Part of a small language model's weights: a variant of Muon for these matrices.
MLP neurons of a small language model. Each row is named by its layer, matrix (down: output weights) and neuron, and shows model dimensions 0-63. Each number is 50 + 12 x the weight over its row's rms, rounded and kept within 0 to 99. A neuron's up and down rows have the sign that makes its largest values positive.
After each neuron's rows, "fires before" lists the tokens most often just after its 100 highest values on Wikipedia text that the model never trained on. A number after a token or word is its count.

L3.down343:54 61 43 42 42 48 44 35 43 70 41 50 53 63 52 28 43 50 49 40 42 24 30 67 49 41 37 48 33 61 72 40 67 47 55 69 41 38 58 57 35 60 49 55 71 21 55 38 52 42 45 48 68 49 63 41 61 30 31 50 75 54 63 57
fires before: " " 63, " —" 10, " |" 9

L3.down469:61 58 57 55 40 31 57 37 47 69 62 29 55 46 52 26 40 45 31 72 39 39 47 54 53 42 57 37 53 43 51 63 68 56 42 69 25 28 39 58 38 55 62 61 56 49 50 45 57 46 48 52 48 49 54 59 41 65 45 47 51 32 57 60
fires before: " is" 26, " was" 24, " were" 10, " are" 7, " has" 6

L4.down266:50 49 62 61 49 47 58 32 56 50 51 52 51 49 49 32 49 67 50 40 49 44 52 48 61 65 45 52 65 48 38 58 32 40 55 29 31 45 45 29 57 31 49 49 52 62 65 58 52 38 45 46 47 80 60 55 72 56 20 39 53 42 41 29
fires before: " a" 23, " an" 11, ")" 7, ")," 5, " the" 5, ")\n\n" 4

L3.down595:64 59 24 60 35 55 37 44 66 53 32 43 47 65 37 34 41 67 37 21 50 61 50 56 49 46 41 44 51 50 37 54 54 68 66 57 44 52 59 68 57 59 49 61 55 69 53 47 55 68 43 60 51 50 53 61 57 60 59 58 41 53 46 56
fires before: " is" 22, " was" 20, " has" 5, " are" 4, " also" 4

L3.down635:50 30 46 56 78 72 52 46 55 47 55 49 57 18 66 73 57 44 47 40 28 62 37 26 50 62 39 41 67 59 55 42 41 49 54 44 45 66 43 67 44 41 40 57 54 37 52 44 42 56 46 47 32 45 68 39 36 62 64 32 29 45 58 58
fires before: "." 27, " |" 24, "–" 10, ")\n" 8, "-" 4

L3.down251:62 41 75 55 26 38 44 43 49 61 50 68 29 49 55 47 51 51 54 49 55 72 42 76 51 59 55 30 53 69 72 52 39 62 63 45 59 45 42 36 45 51 58 36 51 49 71 33 41 33 45 38 61 41 54 48 48 18 18 50 66 53 61 59
fires before: "The" 17, "===" 16, "|" 13, "-" 11, "A" 4

L3.down520:46 37 46 36 78 28 29 45 59 60 46 55 56 42 58 71 68 56 61 51 55 64 48 70 59 46 58 35 48 48 51 65 49 34 46 28 66 38 55 42 59 61 64 34 52 37 35 48 46 73 45 52 41 51 55 29 48 40 49 38 76 57 48 47
fires before: " " 44, " |" 14, " the" 9, " –" 9, " +" 6, " ." 6

L4.down456:54 47 44 55 51 48 53 65 28 56 56 53 39 73 65 40 48 42 38 59 38 53 37 60 48 50 38 54 69 60 42 49 39 48 43 59 54 40 42 58 51 28 50 33 61 84 48 67 35 44 50 29 26 43 41 45 65 51 46 51 42 34 39 42
fires before: "-" 50

L3.down522:57 61 69 59 54 44 45 52 68 40 55 45 24 47 46 54 55 35 53 57 26 56 72 48 63 46 53 58 54 64 33 54 69 49 55 38 60 39 49 41 27 23 51 34 51 29 34 52 49 42 64 52 39 44 61 40 49 44 33 29 40 45 55 70
fires before: "==" 27, "===" 15, "The" 7, "In" 4

L3.down377:47 57 54 59 45 39 71 44 47 58 47 29 51 46 71 52 52 44 59 56 49 62 66 68 61 57 48 67 43 56 36 55 62 58 49 47 53 50 52 50 56 31 41 63 49 60 37 48 66 57 38 53 64 56 66 35 43 39 62 66 79 33 45 47
fires before: "1" 31, "2" 16, "5" 10, "-" 6, "4" 5, "6" 5

L4.down432:38 66 34 76 32 54 61 49 51 48 48 50 49 56 40 42 26 50 71 62 82 42 46 49 63 47 30 34 43 37 54 47 51 57 52 27 46 39 46 43 62 46 33 57 49 61 56 54 51 58 46 45 71 54 58 69 42 37 44 42 70 48 72 50
fires before: "1" 52, "2" 41, "9" 6

L3.down320:52 58 74 69 44 43 59 56 36 74 55 51 46 59 38 67 36 28 72 55 40 53 36 58 47 46 64 51 55 48 41 62 39 64 67 26 51 45 54 50 41 25 63 22 61 41 42 49 79 50 63 49 48 53 41 38 25 60 56 43 47 53 60 22
fires before: " " 32, " listing" 6, " medalist" 5, " —" 4, " or" 4

L4.down152:65 71 29 39 54 58 40 63 34 46 65 53 50 47 53 49 31 56 35 70 51 46 45 36 47 56 30 27 36 37 40 74 41 37 39 39 50 54 56 32 61 47 61 56 47 65 39 60 43 27 49 55 25 44 56 64 80 30 35 54 53 33 60 39
fires before: "1" 32, "0" 14, "2" 13, "3" 4

L3.down430:59 51 47 25 52 36 64 55 52 48 53 62 31 38 31 50 43 62 42 68 69 43 44 70 65 36 59 36 35 54 33 29 66 33 48 53 42 51 37 45 52 50 73 48 52 57 64 32 46 33 51 45 54 52 63 64 21 44 64 50 48 35 33 67
fires before: " " 60, "," 10, "2" 9, "1" 6

L4.down369:46 48 38 49 49 49 46 45 66 51 65 33 35 50 61 44 60 43 64 40 44 53 45 52 46 43 73 25 47 46 42 43 46 41 60 34 49 60 59 48 44 73 53 44 40 52 40 47 54 58 39 66 60 44 65 56 56 63 55 50 45 44 45 43
fires before: "-" 66, "|" 7

L3.down584:49 61 67 34 39 38 53 58 54 50 43 56 47 63 52 30 53 48 41 51 32 63 66 43 37 59 43 51 65 69 40 53 62 66 43 53 39 69 65 56 50 69 70 56 67 61 68 57 63 51 59 49 43 37 65 71 55 49 52 45 62 42 43 49
fires before: "1" 47, "2" 11, "7" 8, "3" 7, "0" 5, "8" 5

L4.down531:48 65 36 66 50 51 61 57 54 59 55 48 39 43 56 64 70 53 39 52 54 35 38 37 69 51 52 31 47 61 63 71 52 58 58 57 54 52 64 74 34 55 52 29 43 43 36 29 58 46 40 35 44 58 56 39 60 53 38 38 52 51 51 61
fires before: "–" 18, "," 16, ":" 10, ")" 7, "." 7

L4.down50:61 41 49 44 70 51 33 49 64 40 38 66 59 34 42 52 50 59 52 54 26 64 43 22 54 54 74 50 65 60 41 42 56 58 62 24 61 50 33 50 35 53 54 41 55 51 35 30 61 26 22 59 60 63 60 44 59 54 24 73 40 63 44 54
fires before: "==\n" 19, " and" 10, "==\n\n" 6, " ==\n" 6, " ==\n\n" 5, "\n" 5

L3.down510:53 48 46 67 52 58 58 38 54 76 54 36 66 41 65 54 72 63 24 50 38 47 66 62 38 60 48 33 85 50 38 47 52 38 54 60 42 53 33 46 50 54 67 56 41 47 37 39 64 60 33 58 42 33 67 41 24 65 42 61 52 60 33 61
fires before: "," 43, " |\n" 9, " |" 6, "er" 6

L3.down75:49 45 43 59 38 51 43 60 58 45 26 38 51 62 59 56 49 51 56 52 38 24 69 61 46 48 53 68 41 58 49 51 52 57 62 56 79 42 54 57 69 50 31 77 39 44 61 76 45 40 61 61 37 58 57 45 72 43 66 65 43 32 31 42
fires before: " " 47, "7" 6

L4.down392:30 37 39 37 40 71 53 52 37 40 47 55 60 46 32 37 60 66 50 47 54 44 33 31 24 55 59 51 42 67 47 39 73 50 69 50 39 41 66 50 68 53 37 46 37 70 45 59 51 65 58 36 43 49 64 49 39 63 61 60 55 57 46 40
fires before: "1" 25, "0" 17, "8" 7, "9" 5, " older" 5

L3.down600:56 44 51 43 51 47 51 65 58 68 44 59 57 58 22 53 62 56 46 26 48 52 44 50 52 58 52 64 56 71 47 34 51 47 72 73 44 55 69 39 53 54 72 59 42 39 48 82 48 35 68 40 70 45 72 59 74 38 61 19 44 48 33 43
fires before: " " 42, "0" 15, "4" 4, "6" 4

L3.down295:49 59 53 51 58 54 57 57 58 50 57 30 71 35 46 48 42 46 54 57 30 47 39 58 66 49 63 56 46 43 33 55 61 49 48 47 60 72 51 33 41 43 27 46 49 59 57 54 61 56 35 45 59 65 48 51 46 43 62 39 43 38 53 57
fires before: " |" 35, ":" 18, " |\n" 5, "\n" 5

L4.down450:53 42 49 41 71 69 48 37 57 42 50 59 56 34 56 44 61 53 56 71 53 41 53 45 57 29 59 22 37 46 75 53 52 45 54 48 65 57 52 46 73 66 46 57 40 44 59 54 55 57 40 41 52 34 51 48 22 51 54 60 48 42 68 63
fires before: "1" 28, "2" 28, "3" 5, "9" 4

L4.down283:31 54 57 54 55 84 79 51 47 47 48 47 38 37 39 36 34 42 23 60 38 53 50 55 51 60 27 57 49 52 55 47 65 43 46 44 46 47 49 58 36 32 32 62 54 37 18 68 67 50 71 48 35 57 52 30 47 31 58 58 30 38 49 52
fires before: "=" 24, "==" 13, "===" 10, "-" 9, "," 4, " " 4

L3.down104:53 52 44 46 57 56 49 59 42 63 70 54 58 57 58 40 54 56 48 48 42 68 37 41 47 55 32 25 56 47 47 65 46 54 48 70 42 55 25 53 47 57 38 46 32 36 57 51 76 37 11 49 37 60 43 40 37 74 72 45 44 67 68 65
fires before: " " 38, " States" 12, "," 5

L4.down492:71 63 53 38 48 51 60 37 48 64 49 48 70 81 79 37 41 55 47 44 60 32 60 48 48 33 33 41 51 48 51 70 39 46 56 41 40 67 57 41 43 23 38 48 44 33 62 42 49 48 66 45 56 71 65 55 58 21 42 33 52 52 45 49
fires before: "2" 19, "1" 19, "0" 16, "3" 15, "4" 10, "5" 9

L4.down632:54 68 51 43 55 73 54 38 32 39 41 47 51 58 40 76 58 58 45 52 49 38 48 57 45 45 51 37 67 56 40 55 49 48 50 39 45 30 60 70 42 47 58 28 42 70 45 55 49 27 25 27 65 43 44 37 38 64 51 56 43 57 29 57
fires before: "," 19, ")" 15, " in" 9, "°" 6, " age" 5

L4.down174:49 48 47 29 58 43 54 39 51 54 62 41 38 42 25 35 49 48 58 54 37 59 56 47 59 50 44 39 47 54 56 55 62 67 45 57 55 31 50 47 35 32 32 49 50 46 61 41 51 38 34 47 61 45 53 49 59 61 66 44 49 64 47 43
fires before: "|" 19, "===" 13, "==" 13, "The" 8, "-" 5

L4.down563:60 38 49 54 66 57 75 55 58 52 76 46 45 61 53 48 43 47 49 53 76 75 49 54 58 84 52 68 58 28 50 46 45 43 69 40 24 62 60 36 37 52 49 45 29 54 63 47 46 71 61 53 51 68 55 55 37 70 46 51 50 47 40 43
fires before: " " 39, " |" 21

L3.down288:32 45 61 54 42 45 40 41 53 53 63 47 73 44 48 27 49 50 44 23 56 38 59 49 51 43 37 52 52 35 61 37 47 60 52 68 28 69 62 47 55 45 60 51 63 58 53 62 77 51 61 42 32 51 51 54 44 57 62 56 56 52 40 43
fires before: "1" 35, "2" 34, "0" 7, "4" 4

L4.down549:47 62 44 50 49 39 61 36 32 47 46 57 26 60 52 49 40 52 63 50 46 47 41 44 40 27 65 28 47 79 51 46 41 36 57 67 45 60 68 55 55 70 46 31 56 53 36 55 43 53 51 50 51 57 72 35 45 54 36 60 42 28 60 48
fires before: "." 26, "0" 21, "8" 12, "1" 8, "4" 8, "3" 7

L3.down376:57 56 24 40 67 44 47 50 74 68 39 62 27 33 50 51 31 64 40 61 58 35 50 66 61 69 52 58 48 39 16 79 36 44 48 32 51 40 62 23 72 46 55 42 40 36 52 43 48 45 65 49 76 61 61 56 44 44 62 37 62 44 50 45
fires before: " " 88, " of" 5

L3.down537:42 50 49 41 58 45 51 62 34 52 57 64 59 49 62 48 66 41 37 43 60 37 38 64 47 47 65 58 43 65 51 31 45 51 40 41 62 49 47 46 71 70 52 36 53 39 75 43 64 51 48 34 39 66 44 61 44 72 68 43 55 58 74 30
fires before: " was" 32, " is" 16, " were" 10, " are" 5

L3.down51:39 60 55 36 54 70 82 74 78 60 37 56 50 53 34 53 49 34 51 63 57 41 43 50 70 57 65 42 61 69 26 44 58 41 59 55 34 70 64 37 33 64 29 40 25 55 49 42 46 50 44 52 39 66 65 85 26 55 59 50 64 50 45 57
fires before: " |" 26, ":" 10, " |\n" 7, " NRHP" 5, "|" 5, " /" 5

L4.down515:49 68 56 50 54 35 47 55 54 53 42 48 42 65 30 41 67 51 55 42 51 63 40 47 44 63 56 68 31 45 43 56 62 37 36 38 71 41 59 27 39 27 45 33 63 54 42 60 39 37 33 83 49 30 28 23 24 55 62 54 67 34 52 66
fires before: "1" 34, "2" 11, " CO" 9, " N" 8, " M" 7, " BAR" 5

L4.down530:65 44 58 55 58 51 39 38 62 72 47 62 49 41 51 24 58 56 33 35 61 62 59 39 61 47 46 42 62 40 61 58 53 37 60 43 46 50 44 47 67 67 62 58 43 33 67 69 44 26 60 44 58 43 56 60 46 52 50 68 74 57 53 54
fires before: "|" 37, " of" 13

L4.down414:46 42 44 58 66 35 62 79 43 47 68 62 65 50 35 39 34 63 57 65 62 55 32 33 07 49 55 72 60 44 60 53 37 42 37 49 49 52 45 49 70 39 50 30 42 42 58 68 38 27 49 70 39 61 49 55 42 55 43 72 50 39 34 57
fires before: "0" 18, "2" 12, "9" 9, "1" 9, " |\n" 9, "3" 8

L3.down552:69 44 55 57 45 58 43 55 72 56 57 31 42 51 59 73 42 35 66 58 60 00 65 43 46 51 56 47 47 42 45 46 34 45 55 65 71 46 57 44 66 48 48 47 54 37 66 50 46 53 33 73 34 48 43 50 39 58 53 60 52 61 48 51
fires before: "," 25, "." 13, ".\n\n" 8, " City" 5, " |\n" 5, " and" 4

L4.down281:47 52 60 36 36 51 43 52 72 43 36 48 65 41 40 56 32 46 66 48 38 57 41 45 43 40 63 63 60 52 59 36 50 50 40 44 36 56 50 44 57 40 40 70 48 45 50 64 51 55 54 38 45 49 44 68 27 44 24 47 39 35 39 44
fires before: "2" 17, "1" 16, "6" 10, "4" 7, "8" 7, "7" 6

L3.down327:56 49 55 52 42 32 38 43 62 71 37 58 50 68 44 39 37 46 68 44 37 52 53 43 81 55 48 55 60 54 49 39 68 36 45 63 49 57 54 25 27 35 56 38 58 49 29 68 55 61 53 41 25 40 66 68 36 79 57 52 47 55 55 40
fires before: ":" 31, " /" 15, " |" 15, "4" 5, " |\n" 5, ";" 4

L4.down467:58 37 58 42 74 62 53 53 54 62 25 50 48 53 67 47 45 47 35 42 46 51 35 42 26 46 61 43 52 75 29 52 73 55 52 43 46 53 49 26 67 63 62 32 45 57 68 60 38 52 48 68 69 46 56 55 53 47 48 61 60 40 31 39
fires before: "8" 24, "9" 19, "5" 15, "7" 8, "1" 7, "6" 7

L3.down316:29 69 50 37 44 38 37 24 33 37 41 45 57 53 61 54 35 45 36 38 46 44 43 63 43 44 55 50 41 41 60 43 39 69 63 66 45 31 52 37 52 19 49 46 58 44 48 58 35 37 49 40 31 59 31 56 52 45 40 55 64 41 48 58
fires before: "===" 27, "==" 26, "-" 5, "Men" 4, "4" 4

L4.down606:41 45 74 63 60 53 43 60 44 45 51 64 37 26 47 34 50 43 54 71 34 49 60 60 63 48 50 54 53 58 56 34 56 46 48 54 38 41 41 39 38 47 44 48 39 60 65 63 67 46 46 60 63 38 57 32 39 29 62 47 34 39 68 61
fires before: "==" 27, "===" 11, "The" 7, "In" 5, "On" 4

L3.down488:55 66 36 65 54 48 36 50 56 42 41 52 50 37 37 66 48 49 71 39 57 62 48 39 48 64 28 28 61 53 52 38 45 42 34 38 34 43 51 33 51 57 57 48 46 34 49 40 83 55 84 57 48 51 42 45 50 46 34 53 59 64 45 78
fires before: "|" 44, "===" 8, "Al" 4

L4.down539:70 53 45 49 64 43 50 59 48 38 59 47 54 60 48 33 30 69 57 59 59 55 60 41 37 48 42 46 42 51 44 45 52 33 31 63 34 54 60 41 62 44 41 59 43 55 59 82 46 52 79 24 48 57 42 57 30 58 62 60 63 54 76 51
fires before: " " 38, "1" 19, "2" 16, "0" 12, "," 5

L4.down335:63 50 40 37 54 41 38 56 61 25 45 49 39 37 59 45 37 25 49 72 34 50 63 64 39 47 56 54 39 40 57 58 33 65 46 41 50 46 46 61 56 15 40 49 54 38 36 53 25 25 56 63 54 40 65 28 60 51 35 40 58 40 67 58
fires before: "==" 29, "===" 17, "The" 6, "In" 5, "On" 4

L3.down303:47 52 44 58 22 66 40 68 30 56 47 44 27 55 40 65 51 39 41 55 52 64 56 67 59 39 44 46 31 55 52 50 67 49 62 39 58 37 41 76 41 44 62 48 48 57 31 49 37 30 26 46 24 53 67 39 49 49 44 46 53 40 55 48
fires before: " |" 20, ":" 19, " |\n" 17, " in" 4, ")\n" 4

L4.down74:44 56 35 54 41 67 42 46 48 56 59 58 56 45 36 42 51 48 55 58 60 62 40 65 51 39 38 37 32 58 41 27 27 46 55 51 53 52 30 46 42 62 44 67 47 47 44 53 59 30 85 35 39 48 65 60 45 37 47 59 62 35 47 47
fires before: "0" 32, "1" 9, ";" 9, " |" 9, "3" 6, " |\n" 5

L4.down521:63 30 46 51 37 45 61 28 45 51 38 80 62 71 53 47 58 52 31 40 49 61 61 50 50 65 57 54 27 37 54 33 77 34 41 65 41 50 59 36 46 56 50 49 76 32 48 58 34 56 56 40 61 54 42 25 64 58 77 63 44 50 52 60
fires before: "1" 24, "0" 12, "7" 10, "9" 10, "5" 9, " " 8

L4.down437:38 46 36 43 54 35 49 56 42 42 64 36 51 50 40 50 42 43 62 28 49 32 84 60 50 31 44 47 52 49 45 51 69 56 55 50 45 38 40 45 38 30 62 62 34 78 41 45 61 32 40 59 48 23 48 56 47 48 56 57 32 43 55 49
fires before: " |" 46, " is" 15, " was" 13, " |\n" 5, " and" 4

L3.down383:39 41 68 68 50 55 55 56 47 40 57 28 56 57 52 75 58 43 34 44 44 38 52 62 50 70 48 48 47 22 56 56 45 67 56 64 60 38 68 34 71 66 59 81 56 52 63 49 38 75 37 54 42 56 56 67 44 51 62 62 36 55 61 34
fires before: " " 32, "0" 11, "." 11, ":" 9, " |" 4

L3.down634:41 36 57 68 52 60 32 44 39 44 60 39 41 61 32 60 60 46 57 37 63 65 68 56 55 39 55 69 52 49 47 28 38 56 48 45 52 63 56 35 36 68 39 46 39 77 45 54 61 62 52 30 51 56 60 63 65 52 76 45 58 46 60 55
fires before: "|" 66, " " 6, "|---|---|\n" 5

L4.down60:46 49 36 47 35 49 30 48 44 67 69 62 61 71 38 38 38 52 60 69 58 70 45 42 72 26 55 65 51 52 36 57 68 53 51 61 42 43 68 30 43 65 53 48 64 36 50 61 50 40 54 59 68 58 61 46 66 53 42 63 69 78 42 69
fires before: "1" 54, "9" 23, "8" 10, "2" 8

L3.down101:59 52 57 44 44 66 48 38 58 58 23 58 44 75 47 69 63 63 62 22 34 56 34 45 60 60 49 48 33 88 43 36 60 55 43 41 47 51 60 40 31 57 58 36 53 35 78 59 75 50 53 40 58 60 21 51 48 70 43 39 44 44 48 38
fires before: "==\n" 25, "==\n\n" 13, " that" 11, " ==\n" 4

L3.down498:40 61 73 38 36 33 61 30 44 51 64 44 49 43 36 25 49 48 60 47 52 33 38 72 56 51 55 39 49 41 60 38 68 64 73 42 34 64 53 54 42 61 47 64 23 47 53 37 49 64 58 65 53 46 47 69 40 58 35 38 40 68 46 28
fires before: "|" 41, "|---|---|---|---|---|\n" 13, "|---|---|---|---|\n" 11, "|---|---|---|\n" 8, "|---|---|---|---|---|---|\n" 4

L3.down235:64 37 51 59 44 41 45 50 29 37 66 45 62 47 30 27 34 41 32 61 39 52 69 67 58 58 67 38 33 52 56 34 53 40 39 71 68 33 47 48 66 52 79 26 51 29 55 42 62 40 43 51 58 39 51 44 55 65 63 51 56 24 50 46
fires before: " " 40, "2" 12, "3" 7, "0" 7, " |" 6, "1" 5

L4.down28:41 55 45 34 55 70 60 53 62 49 62 40 39 49 64 52 42 43 60 56 44 41 53 55 48 36 38 53 57 65 57 46 52 46 39 52 43 72 29 40 18 68 55 44 43 39 43 63 66 60 41 59 38 27 47 31 39 34 50 43 36 33 62 60
fires before: "==" 38, "The" 8, " The" 7, "In" 4

L3.down443:35 44 27 55 54 43 51 58 52 60 45 63 33 58 47 64 50 27 41 54 37 45 65 50 51 71 37 29 66 57 71 54 46 31 46 52 62 45 59 60 40 49 45 19 62 41 63 39 47 50 54 48 47 46 39 52 31 46 74 36 38 50 54 59
fires before: "," 52, " |\n" 10, " (" 5, "2" 5, "3" 4

L3.down279:44 47 35 52 45 49 43 57 35 51 42 43 43 51 47 36 63 55 42 52 49 61 53 28 39 31 36 50 51 54 67 43 60 40 51 50 61 67 37 41 47 54 65 61 65 53 56 61 38 40 44 56 37 36 47 51 60 67 42 60 49 54 19 63
fires before: "2" 38, "1" 26, " the" 5

L3.down612:56 40 47 27 43 64 48 29 43 29 58 41 58 37 47 38 64 53 60 80 56 39 67 90 48 39 43 45 42 47 58 59 62 46 74 47 39 55 51 75 32 47 45 34 60 40 41 42 53 45 61 61 34 61 27 55 65 38 48 53 39 35 68 47
fires before: "==" 30, "===" 26, "=" 9, "|" 4

L3.down264:51 38 68 40 73 66 57 43 38 47 64 46 43 39 51 53 62 13 58 56 33 64 75 55 40 37 28 52 56 28 42 38 44 47 42 41 57 57 48 56 45 38 47 48 48 29 49 66 35 50 44 31 28 47 58 43 40 40 44 61 39 45 63 57
fires before: "==" 28, "===" 11, "The" 10, "In" 7

L3.down490:24 70 46 36 53 36 53 45 73 41 62 55 48 39 48 52 74 46 52 39 53 57 50 47 41 62 73 69 43 67 68 67 24 60 46 35 31 50 39 24 39 64 67 78 56 29 42 54 47 48 58 38 44 43 38 59 64 60 48 46 60 47 61 43
fires before: " (" 23, " a" 15, ":" 8, " the" 6, " age" 5

L3.down124:62 57 42 52 49 39 42 42 31 43 51 60 42 60 50 57 66 50 38 52 43 48 31 67 63 54 38 48 49 70 65 48 45 44 48 45 58 52 28 41 65 48 65 64 64 61 49 54 67 44 61 38 56 27 46 39 69 55 42 56 75 26 57 36
fires before: "1" 39, "2" 19, "9" 4, "our" 4

L3.down394:53 76 65 50 43 65 54 50 59 34 51 45 39 35 56 41 61 45 67 52 40 39 38 47 49 42 38 49 53 44 62 57 46 68 63 37 56 65 33 72 34 30 61 57 57 50 32 78 39 56 61 72 41 23 55 64 62 29 39 40 49 54 66 59
fires before: "==" 30, "In" 9, "===" 7, "The" 5, "He" 4

L4.down347:69 37 33 34 47 54 47 59 44 43 64 52 39 38 25 68 46 53 42 37 54 61 42 64 40 78 68 66 59 54 51 63 38 70 41 43 67 44 52 68 42 47 78 43 57 27 62 54 50 64 56 48 44 69 56 52 67 45 26 58 53 56 44 54
fires before: "1" 51, "2" 11, " " 6, "3" 5, "9" 4

L4.down124:47 56 54 56 58 48 49 40 41 60 43 65 69 50 65 56 47 53 47 44 50 61 44 37 73 53 46 62 60 61 65 49 57 63 64 74 27 60 68 46 60 42 57 66 47 62 37 54 53 41 55 35 37 52 48 46 72 32 53 52 35 72 45 60
fires before: "|" 38, "-" 27, "|---|---|---|\n" 9, "|---|---|\n" 7, " " 6

L4.down475:56 41 38 63 50 49 47 35 63 60 43 52 27 57 36 49 58 56 68 60 73 61 39 50 51 51 57 64 62 35 52 70 62 74 68 33 53 42 46 37 38 65 46 51 38 18 59 36 54 53 62 73 61 74 70 53 57 63 26 49 45 60 47 76
fires before: "|" 71, "-" 15

L3.down115:47 64 62 55 56 41 40 41 38 48 45 61 38 41 43 38 56 48 57 75 64 46 44 55 33 62 53 72 52 57 51 65 40 60 63 50 54 54 70 44 69 63 55 51 72 42 43 52 55 23 54 55 47 53 58 30 45 47 58 44 59 57 70 66
fires before: " " 69, " −" 6, " +" 5

L3.down527:59 57 50 48 56 50 50 66 36 28 71 47 40 48 63 56 61 50 65 83 48 53 55 44 48 39 57 57 38 47 42 67 42 56 54 27 74 39 61 42 54 47 45 48 50 47 63 57 61 50 43 59 55 46 65 42 65 47 43 34 50 60 66 61
fires before: " " 41, " |" 24

L3.down37:31 54 47 35 59 57 44 58 47 50 61 66 63 42 37 58 29 52 41 33 55 56 66 54 40 28 40 67 40 58 36 51 75 42 43 47 53 55 52 71 51 27 51 47 55 51 44 36 42 59 68 42 69 44 76 66 52 53 59 54 47 54 36 48
fires before: "1" 47, "2" 16, "3" 5, "0" 4, "4" 4, "5" 4

L3.down472:52 48 52 43 72 32 52 32 50 48 75 52 61 67 23 52 54 60 33 58 66 86 61 46 61 28 45 59 47 69 37 39 73 54 34 47 37 34 70 51 47 56 46 27 51 48 38 24 47 54 69 46 54 43 54 41 69 61 59 61 41 86 41 36
fires before: " " 67

L3.down354:50 58 37 40 57 40 44 49 74 41 46 49 51 66 41 63 50 49 63 31 47 57 37 44 54 54 48 52 48 47 42 58 43 39 56 56 50 67 47 69 41 39 35 40 76 51 55 56 63 34 59 50 39 44 45 62 44 33 54 37 31 37 50 71
fires before: "0" 23, "." 17, ".\n" 11, "1" 5, "9" 4

L3.down444:44 45 53 39 47 52 45 52 46 47 64 44 40 56 75 72 51 65 55 69 56 55 48 51 49 63 43 42 42 63 46 29 34 72 40 41 48 47 63 51 39 42 86 40 62 50 25 73 32 43 47 55 52 50 25 61 62 36 63 38 52 59 49 44
fires before: " |" 39, " |\n" 23

L3.down346:56 71 54 55 48 53 57 46 43 51 42 29 50 58 68 53 41 41 56 87 49 43 63 68 39 63 60 52 71 33 67 56 54 48 49 27 53 56 48 57 43 67 33 43 67 47 59 42 39 70 28 36 74 24 44 41 45 41 64 42 76 66 44 62
fires before: " the" 43, " his" 6, " " 4, " them" 4, " which" 4

L4.down334:37 37 58 48 70 69 81 42 61 40 75 34 38 35 37 54 74 71 45 48 47 39 60 47 59 40 66 33 47 51 56 60 51 55 39 49 27 43 72 46 60 53 36 65 31 35 56 42 43 59 66 39 42 41 62 33 55 46 42 52 65 48 58 27
fires before: "|" 50, "|---|---|---|---|---|\n" 13, "|---|---|---|---|\n" 10, "|---|---|---|---|---|---|\n" 4

L3.down167:39 42 47 39 31 45 41 44 58 28 39 41 32 37 55 38 50 36 35 42 52 58 62 40 69 44 66 58 49 33 54 45 68 26 56 31 68 78 21 67 51 38 56 63 37 45 31 41 48 32 33 52 57 58 42 42 63 38 36 72 48 46 41 76
fires before: " -" 43, "." 11, "1" 10, "3" 7, "5" 6

L3.down31:76 38 62 51 63 62 47 48 44 25 68 46 44 50 49 50 72 57 58 64 53 57 62 63 35 60 48 56 47 25 61 34 60 65 46 53 63 37 57 77 49 33 48 28 51 55 36 65 41 38 40 47 28 46 56 59 69 53 56 48 44 28 40 63
fires before: "-" 76, " " 6

L4.down371:61 38 62 69 34 55 52 47 51 65 43 31 49 46 41 31 45 43 60 47 38 40 63 39 40 61 56 84 43 50 52 22 76 51 54 59 73 54 63 43 49 49 44 39 59 59 63 42 70 43 40 56 47 37 37 42 80 69 73 44 78 60 41 42
fires before: " (" 29, "|" 12, " /" 8, " Goals" 6, " |\n" 6, "1" 6

L3.down65:28 53 67 62 59 68 72 58 36 61 62 55 67 38 37 65 48 75 59 49 56 46 37 63 70 30 48 43 44 61 45 44 46 32 38 53 69 25 57 45 51 61 39 58 55 56 48 49 39 52 49 46 40 53 39 55 56 43 50 37 24 34 52 50
fires before: " of" 33, " later" 9, " in" 8, "," 5